config = dict(
    head_dim=64,
    intermediate_size=512,
    norm_eps=1e-05,
    attn_scale=0.125,
    init_std_qkv=0.0262,
    optimizer='muon_variant',
    dataset='wikipedia_en',
)
MLP neurons of a small language model. Each row is named by its layer, matrix (down: output weights) and neuron, and shows model dimensions 128-223. Each number is 500 + 40 x the weight over its row's rms, rounded and kept within 0 to 999. Numbers have three digits each. A neuron's up and down rows have the sign that makes its largest values positive.
A block is one neuron, or neurons of one layer that tend to fire together. After each block is what it responds to, as a language model described it from the Wikipedia text at the highest values.

L7.down109:534431495580472557472527545487522554577478487572497491526527493515533507512481448523508458506472464532494486471527509507564531503495543534402464504456503474477447446532484433491486477476499524470503519461550516570517563596544487528553543501481480550530458439515477517469491526497582510515
L7.down134:477514474487504521523522427509504451451487532541442449557469491513489557504495548507475476506507497458428513526539494528503401576551487526569482447536575502474521494515518531473541508490509500513553545529459471456424443481502539480451485539505562526461490487579487485478472430515508458500
L7.down268:408550497552491570512517584508487473494501523493524482514550437528507472434503445500462485464480521463477499433506539609492452580556554534523548468494450544486538539483458576469462433481498445549530485536546537545507438482460522464549471497504484466445549509437554545550512554510532447530
L7.down359:427504501503459555543540500457534572444432483503505431475533394451486503476470560445472499475552488518420580518491544454532461389496530475490545566467493474462507471494528460465535478389485530529535510458527591504515467469451547482460494480536468485512512579465474524520535404528453499453
Description: Final word pieces that complete conjunctions and relatives (the e of because, re of where, ce of since, le of while), plus commas ending a clause, right before the next clause.

L8.down307:496530541464550480541582497400558584496513478510493472453472428531566498505522482473517557447473465515490528469514500441516490501465483525474556566526490517523525482434480499478452518457520504552525501440498478523513504465563492558545499497393453506525442515485513539535430413531575494477
L8.down484:488519489459509550442499491474504517473479530445458552483425523487505417559512484557462479491486502422543493564507546473478489490529518466506575491507507583460505425535534462498481476489511433450441487547527538534508508506428470401527475423486544528500519555506459541511506434475499449465
Description: Final word-piece suffixes that complete a verb stem after its subject in biographical or descriptive prose, like obtain-ed, compris-es, receiv-ed, san-k.

L7.down3:561475556529488533466551506504506460542484507465460510538497558522498495526545427447456469471485546498504480494462544452521466440503530521485610503493493490516507466530464490530442520558453509458482454472513453545451540549443562490431484490434465475545554492481528524527461505497483504480
L7.down147:475489474508497511472535526518469511521500463475554544492535565518539456482457550504461477478524418468479515476391509537472563483444478481531433492445506481496564496481624532581455585497473498532548501463492464434489476543490441507445493482480482553456557492438493527420468488553513472532
L7.down225:557517514500477392472515560537450500504448512529573476529519524457411469509521539477429499429509491498439417469517536518583517531451500528575554473508520494539534511483525475529494565572531423418492529464496503509575426512493522514561477567541500499608542508507556463454460503513517430519
L7.down437:408472544487479491427507539561543547488400529510418533501450504556495493511573435429458439470530500519453450478521509537532552524509477500495476542517540532497512486470460544522423530516491507462519521448575482531541486426520498492490526446560467423559475493488508463441475454526584510451
Description: Last piece of prepositions and linking words just before their object, such as abou-t, withou-t, int-o, due to, plus verb endings like eliminat-ing.

L6.down26:577531499522543524541567482488519478527540480469466515545470457592487511441521540468482571474501551565559483490509458510505506523545547425607530465521521542552474433457454488487416507497521570527507525563451469475452481536482550467445545460498491519524491439472516584446418504484497514456
L6.down136:500433417528498524543484475506440461535514521442522576455511477538542569467515508500520531566459599471501488553529485423426519438600428431499499497516470497501510467530552544520473488502401522547525530506489490496515466445434456425426506521595521495500565421474513508485411542521515499504
L6.down206:520500502451478478532524423507505547538492531492510572530480493481517506490469530484456500484541469434574478547507559546465532549520481493532518516509563426580519469432517529534444496473457518483519514527467483426490548494575558468426524502522489561587532435452518505502439480487536504552
L6.down267:471468510490538547433582472491476437516407583516484458456552482464563551497509479524516515437460486439533463533493502503454536540494459478529523426525508498473508501463463440511504553484527506432560526445400424497511468482466520572608512485479490545476452492463487470480545493478481451536
L6.down375:503475474474469449481532493543435406436545512512593442461489463488490476499464448446490500473518468505516465426515478503510464547430497458562540507521500563435485512492576477493492446534426602476440468543487440500511526454524464486468460574416533540392479512544483502488488497533478514554
L6.down407:438496440546533502456462551520509502460499485483467564486435403392587534520550514519509480547510570479518433461609497505479508521485512424451483493490483488453512479516546561491509514571462524493541524439479467511497493467550457490494444467507426538573492470516546560449415533518601601535
L6.down427:535500497523472556565427491450538492478561489592519508512548470511562570477530528481529486543475487446464463528585482510502463545495520492486569492536465470516532506547436477494500504555452540463570523510427542507511511558492477495473532476509505534466582515421506541460480542513469525551
L6.down492:568500484515508509514526503509499507563497487514502581447543526524519509528441484502520531497487594501489475536477490413469521525514426470496477471481436495537483476492618439618521532435448520535534492506501452528489482602408534532506562539446469431463493509487491489561536510463525482529
Description: Fires on the final subword piece that completes a split word, strongest for superlative -est (longest, best, last, busiest), also -ed, -d, -th, -so.

L8.down290:484525482454489615464453524568495516531452497483515471466455477540461477515507462486462561477462535518448438487562491547551456540560518465507501544570516525484531539550531443490443451490439515450520505465490545512436495495447477504514491444494479531503524497492455555517462468445581508508
L8.down450:527486520452496501502433566518454561563497509522555497460575519489533531494484514430501484453493540468469479420528456592509512511457545494590468486469481474519432488509479480541452485515509471493416508434524478473485428531436539492528538454552526446501500445470556549474477465480520473537
Description: Relative pronouns and clause links after a noun, mostly which (split wh+ich), also that, who, where, and.

L8.down99:479436605486462499483448499455502484552505517419475452523545532474516478513453499546513509506494460528470553520482454559592571468559457495374434546489530471479470419499468479505430582472464486571534506477444509502461511530522529473520460459546477417520430513555498559479542528532469551481
L8.down375:529535592456475515530511485554470515444428417480546513530547527515477437504492523483497506554528456421479463507466477541464498452535541494453478508456456478474457486451491462568553462491486528585521498451446493516550423528457498558532474560576530497539530606489525486535532517523500529528
Description: Inflection endings completing verbs that take a clause or object, especially speech verbs (stat-ing, st-ated, say-ing, reveal-ed), plus that/as.

L6.down1:464535493575512486474513461526457527557510493501512446491580484508486609454476498423529506497423489531458505480476558482498468504441453515564487466503433511536565438512494487422514472515529449515501527520567480573492553481354507492532514525501461500522530574527496464474552484539481490546
L6.down15:591451418532493507411477527473519503511489480474504592462441483526502509462431460531449461507461492595450459439505511459517493484526533452531476458466471530456523436493501556474475576518500499490519463492508475491429502524476556439552544465482549503440527432518528556495513517506498451502
L6.down74:481468487559564537465431551497523512514528504471461486487525491447558500480484538481518518574551568556562498536496450521516517506510459478437486483434460465526453452484534622541392446471477539522538449509521509479506480465473487493488510508492522517482512580605479490481426422523532461514
L6.down123:510539508498519527514478546538505532579523533503445428468516564479510499565573524464473529552511592551557503517497488526481486512481508500507530527528431475516420528456477460506486428513463457523498512463571508509499554554498466527524551553565586490541438445534458552479554499427475459511
L6.down237:533478452482484512521479553484574480576502552519510462464443441474519475439462513496447496496509542507499457506569417560519484498522574503476554488467522589521462472500546463560450473507494484495497502516452493474511511641455502549474470494486481481512498470433490531496462407444545493512
L6.down270:483490466534507480502461426496484418529555536497439443577456474518569523416498496526452498522484541479461498454477558478533471547485520499537499471491515483524416465497521534582511565562507504494488571476525581510535532447473510484368507483487495534478516570523473444497575551517503414475
L6.down276:518470490475467471433430517468481506478478611520491506430459458489586472447485470521495539544505514455605524476452552507516524521522563521505604568514450465464490505514494505445470472518505601491494533490491551484555465447450544495536556537495519477498516499430540509558563449484546466508
L6.down507:495455434507572465405514387489507478540515530534492519456493449488537510485520466446481468454460570557476470450519575549469552514471443530512554483466527562537434519430610503445471545483554507464482533478532460444542501551461539526446434524461522529459502543564448426449532540501499506488
Description: Word-piece continuations finishing a split common word, above all "ing" in "during", also "eventually", "Today", "Battle", "early".

L8.down268:473559472501510528482431475498558499488563479493425516494543509551533529492512517426489437525524545544524518503478514528499624512533520537474533465545545449473471491486481512530492393456490464419549460518561505453463504575521493504535503480517484474472539458529524494531502489514477439519
L8.down301:508497563453535482443460507439510491500522454581513462578462577568451468481467525432483582514498516515466503480497487532562476475503482511570536442533480481479477518497487462521522505441503468540556568475535504562562535489468409488461466570551530442506480557514502458510579446558498477529
Description: Short vowel-led pieces inside a common word that was split into odd fragments, mostly o after b or l, as in downl-o-ad, dashb-o-ard, b-o-x, bus-in-ess.

L8.down10:469501540492505466602507458538531447459516504528440551501522501520546445617437468497496554456502492499512483462447490491462460481540461509501528509527507498536476579547426476517536543548471514515438454518431497485467504521474491504428466465509537431471502490485544485560464540525492478492
L8.down157:489505541483502524583548489469508574520469516559559512510536481451517469464527537497476503495520522503448592517522535478473425521488482520523487537491514447514485466577463470518473523517386551460499496530482521514490524464473530468564491473520468452565511520561525485540512548544433537466
Description: Inflectional suffix pieces, mostly -ing and sometimes -ed, that complete a word split across tokens, as in return|ing, graduat|ing, di|ed.

L8.down330:453547439569475515500503475562593554474488506515517503486503517446476410461510473565556462499469502528478512476516480570478461476495519515543497468481507458559512478519463518534494438466488503565501486497495485464529530529555511481528491501552510531537512475541522532405540521492421517480
L8.down398:469525474486501455533501536510498515494487571555451568476513523462480476461496503513496570507568550486492439559433498426513493517594410507405501492487504606497473511572508465472508562492520511487437499495465497537572409504546548480581474522460471507526557526545494459561466506499569469463
Description: Final word-piece that completes a split common word, often an ordinal or adverb ending, such as fir-st, high-ly, thir-d, lat-est, Centr-al.

L6.down88:448536495504496480567488513449529606434529489473531453499545460492508496525509517498433501455486483476377525548533426487455532481536520528537508506537482509548563432504461466451403467487468495547507483478434468488483483518456487501539438507542458465494427502494467498486494423506488464518
L6.down161:494513482522514527522413542503482550533495478493483458544490447427495485509526502532479487475610529525530502466444541545528483471449534431521516510465444538477500483539508446502440458486519426486470614493483463558497569571523460586501511524464430508546494558552518451474534391509467520547
L6.down185:552510417391544513507473460462503528478491523507564463514447532461447524511534495454490492498547498471436513513570544471598471544472486525466478481513552462613536485554554593510540509464486531462455542457538532479517528453508458512460505524520481455444478489536544472572571444465443500465
L6.down217:516470511460498497454542539445495471454480512462441550505508563477443553508478462546497486523502486471551483480502527475455485551526511462524476464494520491452521567465516481501554540453464515532625496489494473573548522483544484532398468539464478446491553533505540516525520470476474480495
L6.down323:435478462552491514462595482575542629479477493485493460500508411475502492505486477474523513478506502482445572450563444517478473422521596488484516463527471513371486553454501500474506488438481490491572575561472495538533523441543464501478495502509506443503539573496484462545463514489504486532
L6.down422:459483527487506479500468529532532456444539489505450519532450472449486487465550527548472574527478540454460472470464517525475439600459539505475556414572501492479535496553469529536495552608444478448535496491517430477496477500486467507419543506513493590496495531509545537512559452477444469516
L6.down451:486502529515553497557551493440523589484539540502508479502506422485473475549516453551479571506531489468520525526515471544557514519507529528421533505480554512486472475520489500472508465476455477450520538499536457463518489467479490535549462498523489514502458486481471531512461434488515505449
L6.down490:418550445520438464486462464485587539471420463555481537477472494416546542459494451521451443514458537524505471497503551483508521514543471512570542485499513542557584461519510477486413508444486489483517525537514434432583592558539519497475505512518499502457493491493452491497523543430469493480
Description: Commas closing a sentence-initial time or circumstance phrase, e.g. After his death, In 1974, At the end of the film, before the main clause.

L7.down65:565462405513485568502462559570481456453456477516528487595463501531538467443505415480444486547536483493488507517458530491633477522579535529489574505477448506538504480541516519540540480542571491490520490503538482458446552504484475562471520475529535455432468447481395520517525463539507470501
L7.down155:450546508534514469482467522464469488539542564497539437539494554568454437507479529463503499503464523584494537446467555558418480520502460461543494398475502493427593433552508567516517484571473495517466502508482432476424479549398483505478512472527450551454460564499557564499483496566500534474
L7.down302:500485541501501545465492521479464515433548525483487442403436475468531452419521463524511507537468501457469441485518526523552500592485530444501519564435539481472544503490493464493510471527489459403507474520528550488521442418543494527477579540539468472507542497503560594525455468527555521432
L7.down406:493447569508489510511498559534542489519476539420452481496491529468518384468523451501418542475458483443476425526497440476584477586437479471510521492413567524485498511543557563564502571527532515521539483469528482489511470506455485523477474512455405484474515478488536519509508496533571407437
Description: Word-final pieces that complete a verb split across tokens, often inflections, as in serv-ed, mov-e, liv-ing, t-ake, vis-it.

L8.down373:485537505534467502488527521474466630503454562504464475502449486482500441484514417535503522453465455446490469496500512528485533527454578536461463565426531562444577469473500529506521495513481465551534520454544503469515529507460508485489459542551512554560527444501439472503482534498463501496
L8.down480:463510547476469462488523482486535496491508572520480498526497545443482456447514491490485482581492495469549484474455456491508484567550479450445482554475547521476497441541491467506557501495493451517519429490483554440588497504527451465513510536528537547480468516510531505546482556550490468410
Description: Final subword of a split verb that completes it before its object or complement, mostly past tense -ed, also -ing, -s, -e (announc-ed, drov-e, carri-es).

L8.down49:534536476489508526531503467524492457511475468547524551562551506510494497529491463520545488448530549463505467545489486514467443483459468532370509525527453557476486509453550436464462495553494490437470520553494504533531455459541508495566477519470525494497528475479440494467518492506522544506
L8.down120:480552516412478533410452526500510547478502488574498472437556561511544525559474521519545440486527510463467484472423501475456474520541491468403489517586519499517465514491438451512459473548520492423487495489548511481484543511525461502547549472448536479464489436466525546460517557492524464548
Description: Middle word-piece fragments of split words, mostly a p or pp piece after a prefix, as in sup|port, a|pp|lied, ex|p|ressive; also Ear|ly, se|as|on.

L7.down66:471477497501471471494458481524456516480483520548497429462478585498503445510467497514459553543544505508537483575532532484479469505530534479462511492492531454541514497494571528455575481461489447481486517502516531468434442459508485565515434450573490514584480491509479454528461560504499504473
L7.down104:474497520506566474470508522443517520436546479522479501517544556407483503557469555486484569488551562491564472522582501564470506500504497464558549512523591473564489422445572455499506531547449540491486494449485479505553529472485484481550450502524467536486440528464541528504530512539512495455
L7.down366:544501485459468536514525496443529481523514485491495452492604502542525513547523471524495490468465542542449451523503470410493490465575500529435539408483491532477469471470483584520513548568566508519584490541434485510565521474581572455440529502502483536553477500530502517583467525531421440477
L7.down378:551473543509548476501484462490423544443437487428464552499541494489451491494488536489520533524472481507525393544510548510458442447451525441518527542529462543511490479513531485375475479460530444544540574476556521571513573508566542516504534512528498454467463464459585498510512501559512481497
Description: Final suffix piece completing a multi-token modifier before a noun, like -ed in prolong-ed, -ish in Scott-ish, -ated in upd-ated; also "of".

L6.down13:493535506530526543550449557461568495469455455475457497503498562531526495435479507517481448524506569492477498450546453510514440453499474470482471497561519558480511561471491501392414539451503455424524490421467414465429471504417455498420432502489497473530507478467557532440442458457456557465
L6.down181:549494504507519488572553502517480496467507523525477506510468473448442380485543461521431507504511448471549503457434508498465518496555566496451548493471423493454496486474500492451463467558492515441519476510523508448502453459482526484512476507493534508507502473532484480469499468482476468547
L6.down225:536564592503615563536517502516465431478529440505523500458471490531510548517500578486540521459476498493422452418504523454543517551436441474517503512553548567482474488476525538464495482511435523468522464537545545523529492470529546454488469448510534522550508466485481472495486453612534520508
L6.down257:499507501514505545458555533524501443496449504511473484532516470495506515503480488548538468492488494487464521495482517523458509499499464492473489538557493461496577476450524516554466485400539506444504519470497526507498467488499478501503500567539480532470475454491432448495462578473509483504
L6.down264:506529491460432484494526516502435575482554523421515415482561493432466483483503494531498497485493545510554511495445503480475535595467523458537457423547490531456519571492583503419456477548487452433492444492570490544475461474466499466525541512531556511534519526467526504445480518565585532514
L6.down271:547518483494530481446564567482533569471501487527423433490457473504533514477471544425496443522483472512520467516511499485495407472476504532524557569495483454507504502498465406545552495522478517459522500519499453483537446487462499496387499487550516435547532513490502502526465458552524469495
L6.down281:449486491493500451552496517504543583476525498493486429503569498503460490441443519546452466503465468405521579436573493474536520444480480463469462451415544538530480488478444466526559544516426529434509435539520546465584511604505493475538469520489497526532488488415509458516461490474490505474
L6.down337:498539471490465471442574517537417555493570492493461402517533530437512474490423511456528451512495521461486485492555477458508478584504430543517485511465481547564469540490441489520508464527519473460494548494478520509580491452495601510529581526484501426551495536478542488465501423479496507583
Description: Function words that open a following phrase: word-final pieces completing split conjunctions (whe-n, whi-le, wh-ich, I-f), plus "of" and "to" after nouns like lack, violation, response.

L7.down117:534513445524493517501432505427507543493478524427500464557399459481571480544541506429514522569501515441501471448545464502432479497510493537546557494484523488533542564501485483532536463442516528449547505462439508552533522494469500479546545494516479557497529530445437453635510566533500511400
L7.down217:556510475482515545584498526512491527546484502476550490481372536508471556504581562520440533482497535440543488581490493535513480578514485532531476525487509601492497501442495488522566452483580484506530464516536517513447523480541490465558461512480455475510439402452473506527489492434486484503
L7.down332:440423518532473508453525462501522552498539515468566491413535521482499477463558562534554517482533519494513439477525569565526521488565414476490554492558475469524498400477475531489486522503502492472610454466497513517457546472483494467521484477464527484498515534560507485464516504554483553486
L7.down436:503449467525446514523481487519473471530467555477553423484423506467481548476450525527493512477431418563539541552446481550468444545528492534480432533536500499464512439472542480492510485549472551520540452542485461533466500531499596508545531513552502477434527470509482575411450522486502482462
Description: Final pieces of split verbs that introduce a list or object, chiefly "includ|e/ing/ed", also "such as", "hav|e", "v|ia".

L6.down22:561527557503533501515421500515437473539583507498454583524524431511499486448523474489445553511502499503524565482564520466506541532435512519514490513484434474501492532461487556514466524505468440489510515505507469531533474469544527521478511493519436555467544492433483507445486496509559535519
L6.down114:535494555530507542447514481520520517485463505484534490501475532517513532496454507516452504454471491479508456465500461536544479533557454505508447520475563473459475538484468490500549478508530537530463495509452520426412501518521533492515454542555459508523544461550498564502495559472503419474
L6.down125:446448499483535543396519523502509586528431476540524405521545416517493431519459484446486492548470508455472513453410531518449492384505492500520537508515561408518478558561451472517501539531532532499525452554516563516529512459470459494501550421455502483522482480512548529551565412449551520509
L6.down126:475482413504469555486585523527491537516532454476520487460461491500462451508485498513541494501491557512489526500490531458503490513504491521469466476501516457556516495526499513484492508472544475442466504458456495467556450478511457455489462506518429445521493477493490518578495484494494481475
L6.down176:502497509469506432537537508532487491510477541481553443492532477444447494550423527479538455485487526550544465436520557461517546536510547554490479489551558529448483561489592485480509400519500490503462550445437457434506423476476421454487425488437561470511404442490487445529472481518469543491
L6.down347:469503514589523509468456510540488528499496470508510503527539536569593443543497423467490474467586487491579512531539472556448544547470447517513484540620465485525470555573506498474550458485522557478467540514484507556473474451572523518524495388497488477509534509457508502493487557483580459459
L6.down405:531430543502467490483560470453512536517417610461484449552435479499458505503473455469500554536473449511514410527455539510467461479472559534471508451489471445499438558467439510470535422443493509454538548507498501433469510482449503562493515508496548405487498522484505437546512554460477547527
L6.down478:528409442461535532501511467484533570556561517455553542494428433451465488494518484508498541452390430523499528510476480505541512477471532493491494493560527468494458487506579580495482472437539497560443476463504451503527469516480465568460541463496510461439500464505533523531441458506517476532
Description: The main verb right after a sentence's subject, strongest on is/was following a name and parenthetical in article openings (Lawal (born 2003) is), plus word-final verb pieces like -ed, -ing, born's n.

L6.down45:477560548550434424489428502502557573507514492482497523550528526530512578493509456527508509499532510477463430500515536521505447569537509504527494529532462500444533533531482470533494408457455491507553557503508480556471540483537530537412548462466538538487520478479619464589502457509445412522
L6.down148:509483557542454476472529497511426528468452463531488504505505524500538524562457466567475540525493493564458456460510436552468522524493548461523503545526443454479506540431508566477368510529474539536526551537507464505515550501437511553477520496575497521555489495450522515496470507521435595519
L6.down159:553541484534469443490433432472505529512536484502535491444538444513456483526470512497545524506546496501528441506499461494493521490570492520558500505476511529445493448497437512504584533571410489504417560577503548513483520543520455522595559499514462491496409532470473539537542526460471470497
L6.down188:530494501454565588464514503451533458520511479430511574455524503539499491507513516515482568486458451479528509512488491502584519532603493497534541433505544550479572503483452503497471482478476527526501423482512454516461493434538465419432436580531476554463589516529499544486557545487466530512
L6.down191:534489463490522447488463523522461442539521507521472493467469576485532539544485522525564529484538527541526483505531537440471452526552400507545473471557512493498548537478526510472514488533435473531479468497485509519539431604558501445502440450512508450473552495493507475421510478514491480552
L6.down413:493504509533564506519571455512548483534522536458538425528469566495522471561530485452464512533458535453504540546526497501430495539479519504565479484517494477417534514471537512476513505499520570440532441515546430545528514445546541517452470502445523532458516479532458527494472498516469502499
L6.down419:555467591569504584414571457465462540433474484499503532510491508530527393501501520442505509507568455528520518498515541514551539524533501441459450525456497568503466529523487542563485501577460517463486512561529525508518491478484526521492469485474491556548527483425519558495544503559514485467
L6.down437:507440437504462490401432467488508432470538459497511523478513542420508438469497520567531528476491499499509566537545510541516487428471519496430525543498422513539468538522519544544467464491442535494448437545492448472538501553574514521481449488485459489532511536577510480522462510468538427494
Description: A short word-internal piece, usually a vowel, right after an initial consonant fragment such as f, in split words like football, food, field, fuel, television.

L6.down11:479495521458473524478484532510504564532523518520529578499475482457486420405480520573575536482463471549528506465492483510449467492453463466481461538502526494440453519455529441523454483453475529475501540510461410439449476540550469528480509518541477577464539504590528508429547550524460477456
L6.down18:426415485513509496430466514531448510544440501519498568508481494481490510521574484497493509507483484525498448489517491489459482583542475515513472488525523432482513431503538567497406499540496500545502490439502499571547534462436477470577516451530471444476379532417540502603545487480529412503
L6.down152:520556483503540520579391520524519478519496498495541515469489519531526495516434567580490479470458540528492484505507518427552448519550478496510492511477480526539461509472506497514538449525442447497479572542514537462465486505433556478543504497522465465530541472532587494473551484562477470529
L6.down190:470486455454517479490528515443464485443526510525481433524476511575505486530571593567452477530495474494520459501527445488563472513502473511606469521519448509519497514549490456450526424477485493500523596479527478530486484566384507499446489481500488543569438502500463442532467505544479485445
L6.down340:531530488500483474517449438448550512482479442536496521490389442523571544591484556491499573528427442578538554438455494474478507473500531507437479523490536447482421485565497502470459495459487507478493490524474531494511525513515460509489516513550473488518435494548498515546587496477528425492
L6.down349:537507517451524463537518450530549547636501459478576429465515504444446474544455526457526450614556466434490478534505568529487448534522541527481576412527464468458477468463457469462479493561427496495555475450431492507478455472508460529553568496474581444494489461495544537551467475510502512499
L6.down455:495429483414471555486472441478567577532518466420571533440489486541591448547509470483491481490465493517497544495478444513616539432515481566443482492500504462478503493512506519542472557494526484526517520542529547516454538495427587521490490539460484525560496494534455427445402475488547484512
L6.down496:472519505534510506433476503519519596444506515499504510521453473428513455550462558459553437582476464485519504542498486528518518490506536540461532498539480491402424522420525473564494501420474491457530486551478525562483493488467476442447515535495560470432545486509495469524490578557476530442
Description: Final suffix pieces completing a noun, mostly plural -s, -ers or -es on people and groups, such as fans, players, residents; sometimes -ed or other endings.

L7.down60:532512542450463469486497561467456466455494521476607469488570517485513508525567465519501468500526542489515548448516511451513482514553497489431506488561487510588453477549515488542529459513523498492490521507438495536587510443456578512511493439511491521405478549480501598503506526461444509492
L7.down221:512438481506511562516559491548451559433510547511556534510470530557444519515559476452532517517527536570508576557452496531478534477478514517483466496486508544517491528525510499539484475516530507489528570464472502489575521457506507478454495487493564466440485458488496567514488431508549524555
L7.down341:518537492491473497514590492489530508528516481467482440578546470476525509454531470435481501468490544529403465497508417501545549532511539502472567451499488455495575568449460488489454405525514550471483414508488454450489506543493461509533503441568529533459546506464505430525562555497518495576
L7.down395:495553523503545547502486558483487504459487514521465484526577502528515461506452471519581498453471422568561516523446481492486565464530496445500492520439518434608539526458517479546562503499461451480473509460488501464504488496529549436468474514525491531549444522481529449472463552509431464465
Description: Fires mostly on "of" after a noun or verb, as in area of, Minister of, spoke of, including "of" inside words like officers, often.

L6.down90:493510453455520507471515473476465434542520500550469533510535471554508467517499426461519502548522543631507431524544477535522521615492454558507514544538476499547514535576478542460513533441541437491598533548510534495481499509437490436500521542490498491475494522511492460543411546501484413485
L6.down106:541489479472535504535497433535501587549510506441530471494496499472552498459432440565476434440454499520446470423514520516496501556436516496552547534501493472475550509519480446503496440482490541549440600579518588496505446510446518561483441462494472495537493460481503518502473525486495462484
L6.down209:491505529501480455590505493454528552465507528481496510486462525495432468546529478546464476530477472525548586558532486512531516444520554481458551537473504466486460520560515477413513509518519506549485548457501517482580527485514471494464454490467482522487504401505557564497452460547544552528
L6.down290:462532586474534532514527528485494569564473459512461492469546514471480494533513479567413545544566530497539478540472502474501461470590511526474507481497476547507465435487492500457473513485526486477504458500533558553528474496526589469517476564459450478495425526466519527468520453492597414504
L6.down307:532447475479526520546443499480497524503413432453540488500509515542501431487506527493435485417510450482488560512442491544515484527433494468493486498536533579535474412483548502518492538510524494478592562473493400546472551544475500493553467557464515551468506519535506510488443503572504443473
L6.down432:505445528462498577546510519487492490425457487449430494471441492544478430456394527549522491563556507537421521433561482507526525527493522518545516502516510526501486479522456410508527537454445451481523567467487445474534508423503558566483491491486538498612499527464530481499461513552451499529
L6.down504:479488427505477474429440485538443511520449555450533559504501538470498480523547529456419428491448508457491545565496529529514512474551538522479477434598516540581489443503600534584486443466563533455532537480503428583406538516480514508432529529431454494470526485532508545529398473507501497468
L6.down508:530510489479417553570563464469456521480494559437478459458522503440492528486584481524453450495505542438534447480565436564481472475508515577524480546455502479517526520496513469529559463487494496502447481603439482569514461524500465520464487449480429476486537450464529466543465519488530573525
Description: Final word piece that completes a verb split across tokens, before its object, e.g. tak-ing, provid-e, contain-s, includ-ed; also "of" after member.

L8.down79:452465545499450462503409465437523561492485481447551534489448475513541527434517517506519479484502486513476527475547556551534538480507474420528533456463515446502548509531512482474517474452533471526544549468501469546492483484497430488570556498526528476472506511518462578474552477481559508521
L8.down192:417533556529544452504388553411527452444499448477519466485513485503464512489498564450423568509494513507470480442583466507563510545464481455557478474541596449404571478496521553491504476543546505445541507531505479498437484488496483584518481488550495533522485537498492510504499530550581464503
Description: Final pieces that complete a word split mid-stem, such as succ-ess, posit-ion, relation-s, and sometimes word-initial pieces like " in"(formation) or " as"(pects).

L7.down18:473505464541528529518469502523543532473500561600475509582411533430524531527491446459506537523448471514429517409413508432522576492432530523566550527531469492474521486455508514535563499513479507440563466532541460567497476515447516502515521533559529516545551499425432499500500490478475439544
L7.down111:476469549475505540491434487470484470498526518553515574527421465552455468495483443434524499463468468466474523497501551507554522465467486560434420466508470534574560538550477524468454464476523506512458398458458524481512458522513464449542493493513560478548463468497569544467468565474531510607
L7.down373:545479597577484532501504549557521546609489520570467444514478489505554547493523487557490520444491491573489533428555530538547413480504500520459526444487500461588479457485517404483547500445546495503545562545529512570526458510420510555648497524506518531465490545512519496417415503506492528577
L7.down489:508530520476467452473484467500448499525485509490483480508460439559539500502536517486494485497483606456568442538511482455518367407490523527462463556456483468490461538556497458542525568560543498535471447498491579561527468615433446487512484511547480487521491570565558541548467497470505473527
Description: Final word pieces that complete a preposition or conjunction split into pieces, such as unt-il, dur-ing, af-ter, bef-ore, f-rom, often before a time phrase.

L6.down142:511440505469484483448460539591540557510498476470539481496561509501461457376473483509428469441506476497449494518437473485483462521464414504446532519498426554403469483585457493525430467491433473515523440522410473474437485575471498510516492502574510514602486421537512486474494466552469491521
L6.down178:536458491511517483455530501505479567521593527571522552474506449560519542444475546494493523410530505509489459479580473477461511469480498481487475381455557542505504524563518519558500503509560533479520542421503487504478460526518460436462528560474463556470460495463482498564551508577530518492
L6.down197:474539479484508503508450533523588609415497531508447535495457457509501499484539524488473470468508494535485501478571487514555467518524449469524534467545461488519430516469501567488570422488507475462465531565501421540503520544536556512484463450510443469489496500461520455397476507481460433545
L6.down255:449427503556566544528531530530554504494402522503495494484533434542534441456482473418489459491520501534516429551523388450562499507533422484561483524415504551562526504518555495525506527519527414422469552524509545534569495459519505522523462590532520460524503464494529492428456504488615456428
L6.down284:534531491475531506487489512423427568473469472394553465431466396505551503415452463498499476515515500427427452482627514492505509451483559519467533514498476485470503435546481465551509535521519518470505496506482489523572542422434447489502480524530503505498486435467575517533535481519457474519
L6.down322:481425497562480480421500484506569490521562495426461493475526519524504471448529486492503468536479538532457495560559541490578515462542496500515554509502477515571448486450514555494564530438460506468532529534559527449546474470489498374500413481586504435544464458488455531461575486503477439492
L6.down465:466496493532479467540525536622513617482497473496471491492520398466500470548444511463478593479490560515512442459576540539415529490541519460531567469550512566501528483431503453440559535473499496490477484511500571555495467535517523436450485610531477468479500495533504518518525594492503492518
L6.down480:554500516485576501591513451457461527546539550485569445515443496474490502458569550494503555522549515462534529551576496502501532503474479534477531510429511516507447501406552546509544498508415566486550515486477438487498479553535550473546464562480475451474456539499550503498475529483495494514
Description: Last sub-word token that completes a common word split into pieces, mostly "t" in withou-t, also -ing, -ed, -e endings (gav-e, on-e, encourag-ing).

L7.down69:465509486466585501528507487501543545516541488484510491484549475522577413540480484509506448579545560562536463573511575499476485487461473468513485540494557540545469497541481487510420460513494530520500564547483473521489509535521468506458551494561478515437469429521542454510567518448471536502
L7.down220:480486500514508499492458513515448493474493559507522452476480428555506450509437487507468533479519530526481440532483435526462487370504542500480500497622489511500510439468425379474428460448543508472535515507539490497471514478482550525461517501460485446428458570494559422450494566455536481523
L7.down235:508467538504543507481550443492525533454525472450636503468487447523580462479485541466554463452487492456535486471464526505549505460553529485475497574489572568451472476471492518499557530488442508426514535486469491500464450516543555441478519523528504495429501506542576536583488468473461514510
L7.down367:482472416480501467493527493500453531494456482525529500503475533488506489451553523434489493468511478486476473464472476479477496474486585499513533525549479506463431459435513518475440472402479521488539512462497495503515449519488462489447450428548550479477458489525431520570488516482472465437
Description: Word-final plural -s (sometimes -es or -ts) split off a noun stem, as in robot-s, town-s, track-s; also the s in Croatian hrvat-s-ka.